Weights of a small transformer language model: rotary positions, 472M tokens.
MLP neurons of a small language model. Each row is named by its layer, matrix (gate and up: input weights; down: output weights) and neuron, and shows model dimensions 0-191. Each number is 500 + 50 x the weight over its row's rms, rounded and kept within 0 to 999. Numbers have three digits each. A neuron's up and down rows have the sign that makes its largest values positive.
After each neuron's rows, "fires after" lists the tokens most often just before its 100 highest values on Wikipedia text that the model never trained on; "fires before" lists the tokens most often just after its 100 highest values on Wikipedia text that the model never trained on.

L11.gate541:542499561555420550560419546469494586538498537508473539493522512495425540511494496505474489558531514459496553456513450461491548486436446484493473546474538577556506526554467418509527578542437500549434572452523515540492475509445487630570516432518524532496519515562534423536535503433400590453554471354387458407455493503485532477435525415470497550638471480535544488496448499466414514514519436498556274517659482567543444539555518480468466545520528443591524561525544482558478564516487496476505540472400532633453479466467504494535456464469467505501530454418419529411500487488519495545
L11.up541:503494559508558477507444486463530441465539541465412475524514419489525508528466520447513544523454587551493512568520487558544449595449531505474464534499555505600546502422554591457493544528520450494507445556506511526469580517493449560543498510508461494549484455527546344553567497470633543569514403529477541392511546563518469515531504403523452523524482544441432565442430477516493438494533497495506503546497484520446519463436417525478523603506523578418527474516481424518616492457523544542503502525531490471568484554545519521450549540565422462474426568466488526524529546508551513481
L11.down541:416539604543418495571550420469517517531456505455419583510498423532496525541547574517559542489479602550469386562420411483511469443546535509567382593557531496603550567428521563520526517539551510461459521460449541514454509450460504488423553453510554485510556548490467490550518535531475468476560450490474498432471471520510470410422534568484453477477536556563505502384495544450434501495567387411561495520545431473556516552526536484435456578516593546453430511545509480535472595440476512579574579538518526493579564473505465483558512442505477526499491538437492452494594523526471514414
fires after: " m", "ar", " l", "ro", " h"
fires before: "ed", "es", "age", "ie", "ement", "e"

L8.gate175:485495454612429490524465540480495532509523460491448525542466540451453452464533394553508457554611378550480561507519530511447571455499604404546636504403484499438535520566491431519504400407543574565408465533518526464453549435497615617443484491458528503558432523469484479517445452493456485564484474501550496408504485542510491528479590506466528461481476494474494485483564593461553505548438524520519503502411525539458538484472462517523475578571489492569496461618453519437551433490414553573443455478492551536473412514490382436464528413529528527559582387454508507446495434429522519441
L8.up175:461406464535502535451528578609442498534478565464482552512504458512576472440474488500504544552546487531476559434577431524494561553527632535561467541518470569547532484556534503513640533494494558458509467523541567457542480541536527475553395456511450579418488490452553449517486615503517411632483404422485545450488541503572479497479471441529424428483459451493480465483493497564414531496450459514483476401526504477437433498570459364465527461433466463506550537509456541481460479450497506485417459464552508476515577515513545465386493479533551541492504427459459520525525558373490426463
L8.down175:531568545494496513510516490506511512517452488486434420491549562440554496523502473505385483505447484516450495452506473589532494503448627557503575522508544465564566499521558561491513585617414542432459528489413476516389443474389454521516487483526500567416483558505429432530514543556487449395449545469510498589547514532484352474438528478541534480449529481459517481468468592526451476388554543552487535521452484534538446552524450588489525537508450480500509497532485462445518508531429503503546476512478527500505517663496527598482512365447609518532517421495459617552580488514498522398
fires after: "er", "re", " col", " se", ",", "ug"
fires before: "ed", "ing", "ion", "est", "and", " to"

L11.gate352:432436563563576491500584446413450489498419496523466567459406495422615470478461446595528541407472470537460509521553534528525536499487464507531526506428492461619422496515505535546560426569441467464498440407489543549501466513464547489492505563470522464510529518457581527530476508476609558499422475552515490638485490479554486521530408456481503564477370514546521374497438560475459460568522522434498500516476574422592430469484514553545471449524629530595551551544493417478444472506443518497510568434465519523471522436459471548492459517519462460413421466413524533455386464468411497479
L11.up352:431437455561473543565533439500442438555515510461521396453502509491470585515490548523528539602442530568597623436494434557596464535508510443446484383564470475526453542523567445504532562500457521483611505425466565486515461480425506480509631620541417448512492517460529496415475475492527452529477462503499494520480575514481416481520471479518404463494574478489453450515567520495521608426471497448417455547473491435422563516502474585507500464471552491535473430499493569496499488523494551478515482472541507514565505545430505547547479570442463510538562450514512475506486494494606494486
L11.down352:489446515527502427543483490397511490569501483490493507504551532475535486462525529578450503514576644441525509417495523582443435460486440486521530448464561426564503487545438564534366568430494356540503547420464478445573500487497493448562475571552447598459461491518450500472494498511514512457403471562542517451549505486463449506531460458493515478452528448454529445524484587479435474455488527454521499425463413487462511462491616467502456495481476521484489472465496581496520533504477495567599428507549540490492539479420527451447539449424451542533464460373540493504598479536467412543
fires after: " A", "om", " Aust", "an", "qu", "y"
fires before: "ia", "ian", "e", "is", "ters"

L4.gate20:562548445540535419469474531481515587474455454472560589493477455395443606519420474474435481503478589535471476528423444451540521522473446486535438546467513549525509482530517525527481536681473501529547521480477519431415427582542418511461588468513532503537537564523442553591484314419495541425509496540440490588555540495447493506523461484388444448410527514526496495486523477511466523461372495533582491487540518456447448453527458531524521493480499502621516443488519480464479495483565495512468521520555446484491492429562446440471475623591559510534448412488418452452469507437467418544
L4.up20:471564522546551545503536478513466579543514595462487574423485521623500507503499506523555451573506575590493524602498495470438492494459508590478377479527504612480496468579436516459466467437452559453467404519468531495439602449403567535550509561542543458525443554566447444504400496455401460515548398559509471514511483571478527492514529423470532555578548541520438503441444443448569467418523511534574481514409556514517393559489471459553483508478481508617486451464544469468565523544543455586472498511455519420523503547443510412621513448448472469472440522499482471545438487524516511630
L4.down20:417495492481464552590635490461528569463476653622447439486551467529542497500476508562511551511503573553484555478540460485483538505446488451409542412499513529460482607457526478505513532547505496457532536552396515558507518471565508404470481571433479513422483528506461433580526520548510501505504551474521422534487487522424529360507578467460556501538462585448463429542558558411386520491484472465508528483463555473597628467477516476460551504589478531470567561557536537472479507504437458468567474512546494539475505464507522524509489551442614508393520512515499592493563544380452537469
fires after: "ro", "ball", " un", " play", "-", "l"
fires before: "\n", "s", ":", "th", ")", "ing"

L10.gate453:454467493462426508497618497480433552477531568596446590565573508523551507541583510485535584559525557539481485467521578515477435504551533501493507371569489498585449498501575373547471480533492491478434427494498522595495558463507547517433439456535493546576561515527440412540548557517431463486525505551446479458556502446462464466523478529557449455519482522522451525555425538530453512539531473613541534467471492505440542434539544476578525593573472484504475600556534495494515534463414524468588469611515467472539647500557483571416527526500496550421568447452498508505522471496360658553
L10.up453:512415526544539414550503536547493409465542475620464415527591469532499466494550495452583495574517527440490491422446396523542539508523471484532548427428504497520495490490506464504517569540440551474518470471494487498516464536502438561558508525572456470495519583552528488410509506572476408450441507402484493493550536520478581495474553515475460471539506516525531467419574452439518576511478399481402500509535613419454457454481415491550540496404561483456489487548563487525546468485480512630520408517600570438430540441573516476535370535498541491511459538467555508462492500552525485517
L10.down453:480538539401504573492536486368514472405471499568507473498522470607610482434470545502571550590431512455493547462465496542443463492509511502475500455546452471537428522590500468513512506520531520483516386654559387518540354524509522494432561516514525534475502453546500448530489549561451487588473502523426526448495493504469541427550514495477566498462470536500411540400451444528529626436515477551497521420497463452468436568552445596463530443487536571543478506416552473529520515413510543463529527513509540520565504504489499503555520458489621490488514511401422580524513459510476506513
fires after: " bu", " col", "u", " C", " c", " t"
fires before: "ing", "ion", "s", "le", "ed", "ings"

L10.gate222:543487518407584512547565475522510416564462455492549608460534463457464468525481496455553458469549424514497595599569459552533476456529406461499490448586514449462421483529493480567428531568553502504473549443504491568415520511530575442508528526466455466482523448451513520603553561470450502594560458438626449673573545446462495415516386495572497497501521552476515478565513444474491484424465501483523593534521511477418430518489525456423523475509508546496365517482454487452497534553402607464483506451487566470538506526429605431531486554416562502474517494479577467488506510468427465497
L10.up222:388566461546656541513490557539389430479477491554441488613514518512463443417480494614475469495416496497517450501499562525486472523380569508550582446552539521583493562432486505535432445410518570505475450463421445492494521507619502552535492574408481479514592424526441466432478594462515519476410534502495523499517510551441568620544475435551567510461497433449535519476474511507468542489517525464481498477373453542536608435553549477509446481510516472504479488525543497488538544514506528541533520533457550428542490436454488565448485452495452454484508528481544497555537500410551466489
L10.down222:551400522545468441466471578480540368448475413476495531507525450499435463509524484517501522575486387449486433540451584484485517477541559474542489441475486443474529445465504464511454556467399448522531503456612454542489562415562532454489484460507525495521544565390578443442474496591480551530441501510501480527509497484515469555496480419555479473438510435538504447488469373542541550492477528413397530543435507564449549451543448413466406479485522532571445457470574500501439493427558537502538404539566602461528513444556522519457417495423480540478447578403506437515463549474493468523
fires after: " Aust", "g", "om", "er", "z"
fires before: "ia", "ian", "a", "ce"

L11.gate345:508516569512459425420502458603537536488442477593514538469546497409494518579449518468550649486443483530531628462439523546545510477423515481498464514492478684591531559556504523555439552477561551417455603483450577474488533485568491512540478508415536501526528369539474577483519482565504498429461479519543465477491548552489478552458455491444514517599445594492589511530479460464429491538521556541552400542440589513410527492516508421476473589534514502354572565521569497469580543451499550586506519427503525515581469472487493556472516548479504477548496563512515527467519549512489492510
L11.up345:521472522531426541524553470546482553490519495580595537501525470547478480640503527426521527544482550508562536510431532441504559524456479499483512508466484587602526528464540463495444561498611604452516491501486579553383566532494448555511491430470508562456474478538513556509559423542459523449566484544451482486442549484427450467447601571527604642466457552467607533518531494470494523532583538422551550497516465545556550487454465467538448498502498549569516491461558498409472564384571454461480505539495518478454542480529552524530418435518466483559472549474610518533637511499548444519
L11.down345:505506513521372562430444497431505520480473477482498523486561432548492550547419580423480553466465467502586542544506435465488650604466506507481508466580417539472546543522544473542523490513628582506490482580482458500563436495519415464465408606497553482522452421460484522483512549550513476538542553464537477466528548536547549410538518518557515458556504467518536406429450577497455436511516459432481498477442550499422533552422544451558489583565504518404353539561541541459472527500522431562478507548525435505525448529566415475530453388660486538468481520502520505539534475475438461478
fires after: "ro", "re", " t", "o", "al", "l"
fires before: "ed", "ing", "er", "s", "es"

L8.gate180:510519518521526410516567502564433524455497415499549504474563511481460531426428461522528505529434448587545450487532480573563500450442488441580519415550492466473595540529475532568550566514527501568521491491365436548492559475602609399479509509457535509532554558560528472586459562421516451461518474476581443549515556454430526552548487495495614493507502524487504389565531470532512505594516496542451548469513443512524544502522482470563487454503474469518573555474458574585486534413503430547442466473477508520435568492558595490476474401372559495473450443476499521450427520511460471550
L8.up180:526502496412531504608461509451505541505539582609491432508489523543476555503472530554519488505431436489506527508374582511466413576489522553461470474475472591487562480477384356440599547556522462425533432398440438512541484526485552440623516498564519485459548498476535469447440543549511546502498397505415465633501529455443536436578416465456419452454601445494459454490450457532485481494470554418569480469438450475510459492469527441487474517487524481372474478550527434521595385480497458456470493503500482503577523532508545586497531497509402451435512486538538494523562510504438501510
L8.down180:564419509462512512566530476502480489525483487483442490444600516500445487388675512530539441469464422482479497601531574521447468443491513514524431491433454529491459559460539535487392533480478468560470414505496507536601505477468602623475550579521546449347513534513505476509432474454480503624509541470576438500476452562503492566434532535424495582518544547419413470584487498499393482547500513523479570523476516484524452452527529483456468474444495461488519416463508540428522542459416539562439531542506435521493549501479566507469581571486459540466499484439406438520469541507526553493
fires after: "om", "m", "er", "ov", " R", "re"
fires before: "ia", "ian", "ics", "ic", " Un"

L9.gate295:474434626576588496580597537533559460440579491487535504599450524551471422483500489541455521548455598491555559574427572450577396537535420463570544526468430493558491492596513467542480497500358424550536500466550568524395472491515504495423467546433471494585520463478564551599488438498518392580519540487493442514413553445502600468508446537496523515532517495485453429448501496501414541535552495499601505546458489556413476552425509541563507513541491499574464497473466475524435547489515430477485495575573449442465444422452523450384530485446494549534591534502602490486479472509526458498
L9.up295:523371465515436475466563479468595415570512470456495505426436481586485516446608521444507532494559488472557484504510610432479364486451501538506478504498550528484556462492455578517507552585511436527563469510458585467523455497428428442480514515414521516454529536516529552443526444490562428534469549475596456469541444449504562491498516415638519527483548410427418503439518556567439446443518460421483505486419492445481476528469580439445546533505481518437514521563495361561508477509492437470412531554477487462503471483576511487485555517487514574413564560513457558473537482467471533459
L9.down295:510481472483465506518452437445522478487517493491560482498503453544452562475467529573466509507440596502392520502543458515559516459413520520514557519548430375551532522463425489525460585487471441570476438476510494515562544510501516479476597481504388385474608484515529467483572447477517425463421520522520543505500498554521561528491537503603440578495525446558435380503490652501383500370517445451556537530506508467430515472476506584531478421514469605363502569535589450561488480495463478463526552502641517384461534465479424540532462510487490453507584510485494476470430508460528501420
fires after: "\n"
fires before: "==", "===", "P", "=", "A", "S"

L12.gate111:608443536502477567452475496425466512437435500506501609465499527478506547439441607530528519488537410473502512489555415500491457503526500618499536446535537511495579574488452530542485513480470498447536503496446451514654573538531454491532542492504507598402474466484476471531524589552498552590527441452602579631485568523406451402470436535519502495477559533463537490492501549469529520514391500497569543488533440550544518509592409489412468463498621521456482588496637527503492500555548468467483559546520470503511538548467594477498563475477451555469424480504480434482504436370398570513
L12.up111:541451598536511428498495525401542523599588442568494480415499532422458505479459480548482489455522535475554476436496517547495385468545581466489574476506573474550521479428525431530479517521576453494457488533559461419511445433566397562493519457552481504456518478515498433530514507533496477507550469453510532576435578541444541554502426448539486443441492468554483508534499565534484476648556496539573542528607452471536452506473576422499609476444531505443481449520564517539484598460417447494509548532528470475463479459568502608453492517513440510477534454495617491547566541521461533531
L12.down111:512458479416513520541480569466470514505499540455445516546543394483508453484522486534487436521479497423490501493495477448501490442462546495596543385508392526574473474526505453595446536375497507516543556525491474566534514552515530458560565506599485504516500588608417501468445596440484553529429407449527493543518521588430550439530402495395475461463455485569577461502502447494415476528549499502527529599514488575567509451495463482464434516469446571474463595453421505443478533558504540577536463537507496472438475462592541480499499431482538540540543488519543414527491582460411534513
fires after: " Aust", "g", "er", " R", "if", " Eng"
fires before: "ia", "ian", "ish", "an", "as", "or"